Weights of a small transformer language model: LayerNorm before each block, biases.
MLP neurons of a small language model. Each row is named by its layer, matrix (up: input weights) and neuron, and shows model dimensions 64-191. Each number is 500 + 25 x the weight over its row's rms, rounded and kept within 0 to 999. Numbers have three digits each.
After each neuron's rows, "fires on" lists the tokens most often at its 100 highest values on Wikipedia text that the model never trained on. A number after a token or word is its count.

L2.up682:472509481442513500508518475537508531482521502513517498479501500442484504513496513489492494501513494496526458499512501456480550495539498528484542495479508529499491515517522487512520520515506483520501499482550492510534514508499481520507519459468515498504488524469505516506464537452505531478464435487500507461517505479498469472512490488476472470511519535495492458468499488474533530488472
fires on: " ex" 62, "re" 13, " for" 7, " report" 6, "ist" 5

L8.up387:513505486505496493507562510483553523495509489498490471466487453512508499501497489496509506490461476536546487425498515520516506509491517496544506448491473498494501510527480516501515504519497442499584522461546482486505519543502485531539502492467505508503522480488495476506470505502440446499490470505493473474475487481516483511508533503461525503554488471461535543487498499527509509450509
fires on: " g" 27, " sc" 10, "c" 10, "sc" 7, " Sc" 7

L8.up419:499492489469508495503509462501526489529481481488527531517525540505509468509463483480550475505488507492516469484455483523526488544479497494568516513518497535468494534538574453538523456471505523498533499508508493481488534490506519484512496497527496502510508479502478507483452428518470535500473542493486506497511518476544446454457512519510472512494507504530518499481496474480492542521554
fires on: " on" 44, " of" 10, " office" 4

L4.up705:540495509495471486548526449476488536466460502560488520505490514510522499467486532514483495522509469523529441490485513497467475513509506508528530504516485534479505492538544484483497527494463512511486487494482490495496505481518525494527492477498563489475494529529465511465498509489501515528454525506482497479539539494507550502477530481526445500527584491495524497521519524500476513457522
fires on: " for" 19, " won" 15, " " 14, "arn" 7, " of" 6, "ly" 5

L8.up176:520451502502476493469493491500527505512470542538500471469524489523478445508491497550451534497548543482535493510509498475468506539519461480496492470523472449542525489502518525497530520466486479474491496486525515503499492510536474516493495464488497502501496492480515529493477536483522538502484494522494505448521487475459506487491513498468529502555507496478473453515526507497496492466468
fires on: " in" 25, " ex" 14, "in" 11, " six" 7, " four" 6, " for" 6

L3.up44:526530507475496537554502512520495453465510512490486476518507523506516470493449510487511518471553473496472494471508482457548533521511503476486547491503434495487501495505472497495521527570498463467516497484493508485480477483445464493497485530475508477507499507490527508521493484495491524528551524534520505500516478521492478471512446501530547496479505480501559532481517486527499519488452
fires on: "pl" 15, "st" 10, "all" 10, "s" 9, "e" 8

L3.up337:469535495528474499507486499479464528487481484510499440446525498501506453541500533464476508484514471458494520491483503538498535513519557533557488470538483441493474489521518482514493470415501510528567508485457507512518500479493497521539539487469530472505486533504501498504493495467506488546469479526501505469511515495496523501478477489505476477523534533548475520522549485511453494461469
fires on: " life" 17, "b" 13, " record" 8, "ow" 6, "TC" 6, " 30" 5

L4.up730:512482529501515476500473545489465541501530542510492498507523510521530486489524503523436495476511485516441500501540505507499523508534508463461514466465459512511475497478512571490517499506482511499515465478489524521491488512533524460509481463520488521512482489494461497486518516569480484460499491520508502462487496512483485475509538500535488445536475497523521471488485482538476504517493
fires on: "c" 30, "an" 12, "od" 8, "ann" 7

L2.up156:519516484478465518475470490488528461499486488506505507531478545526508503481506531514450545469517509502477490472474529477508513499493485484524529490534507486480485515488555499502470501486514500524520486526502497485533598496503516480504489490545481479500494446480493561483525500519477559496478537493493486532514489463506496527450508450470502512527479476512479528511471483503509513504477
fires on: " inst" 16, " of" 11, "l" 10, "or" 9, " by" 9, " within" 9

L8.up576:533519529515494531505472528492526485501554439494523494502540493523475514547481500527495504473488497521485487572495509515507509522481479505512471460520458484529461488459506499454506501501508510495492480478502486499496443513498447538529519506502492500490526506499480527502486491476497500512550474515533523495471499511508473481481513587486486507503518489479495510414472530488504443505472
fires on: "p" 19, "ic" 8, " up" 8, "hip" 6, "iol" 6, " along" 5

L2.up188:468497494451476474506491510464497492470510523506516445515521526487550477494500503561511495540487472523491505463478490509476474523502525527469497516472486494492460494478493469545468465491452476523508538511510490482496472536492490483498521515520508482479517494472528505476515545487482459477471496486521490518503510436498487474497517487495520562502523501511492503535497535537504531464495
fires on: "==" 36, "est" 11, " |" 10, "an" 7, "ward" 6, " success" 5

L3.up39:527490512478513505508522459517510486455471513506492488484501514444506441498486492498486523483539516521501483489526497481499536554537475508513481507533511502491521475499477494463524533434556491539467474488475501510470486496504528486510515503482521491497524537493528470508477456480491525487515500478535514492490477454485504493461526480539530467592507481484508480465477489492516515446494
fires on: "in" 29, " for" 12, " Ex" 12, "op" 10, " ex" 9

L6.up139:476494495497516479487514430513511544463534503506492514474510481476500508512536512492515500465504486487526461470497527510494554480518514502508482518537501482481485473500508531479528563452500513473523518494505494495506495524462486507520482518470535483481485490548486531496519534527511529499468495507487491535567515475521496468502553478475481510426484552502527490522485537491447521473537
fires on: " a" 43, "A" 9, "m" 5

L8.up227:493484533514537519476485503480517485529476456482517510524500518509501501521471483532505475506524475503481527508428494546507500534526521477541502518487524470474535512502539485514520531484469530497520502484497496503491486534505483471555467492481459539531480508509461477469493488500482518504526531514473494469513516460493488468469504517451465474519533507528497521468494534491488559483454
fires on: " on" 53, " per" 14, "N" 6, " On" 5, "on" 4

L3.up27:488532472478524492476455485497512517440557461455484500520556491497457506482513538459512494488476500510509442559512493483495544481522515501508514466492493492550457481503547493512515529504525480494517453496485479459493494545497496508501490520518488493507500510487533470487488564505523500512479514505492457480522461481478480486469515471458466520473521510493500505501522490514494560494522
fires on: "l" 25, "re" 13, "n" 8, "m" 7, "t" 6

L2.up265:509535476459491459495527497483516511486475490515477479482506479490465532502462536487498508495508489519492489453504525502488561492512461511456462488515485508491544535509496516519507554467510549471421483475457504509520512522469528467527530485525520467485499499494474515507512489574518501486500551534497480492499493486517463511523493465477470525530499528531498518503488501426493489479500
fires on: "ion" 19, "ument" 9, "port" 7, "ag" 5, "m" 5, "n" 5

L4.up593:527494540463489473508483464536495476536481461510494530520455519515514500476481507474483451511484536473533514546514479558500500529461489505480526489476482473483476468545487476463500547516454499463504504576499511543494503485509535486497516492490491543488515522469492530491499509515550510491503517503505455503491506508510513494485503465446536514487501479478502519519503512492526465500499
fires on: " high" 29, " no" 11, " most" 11, "th" 5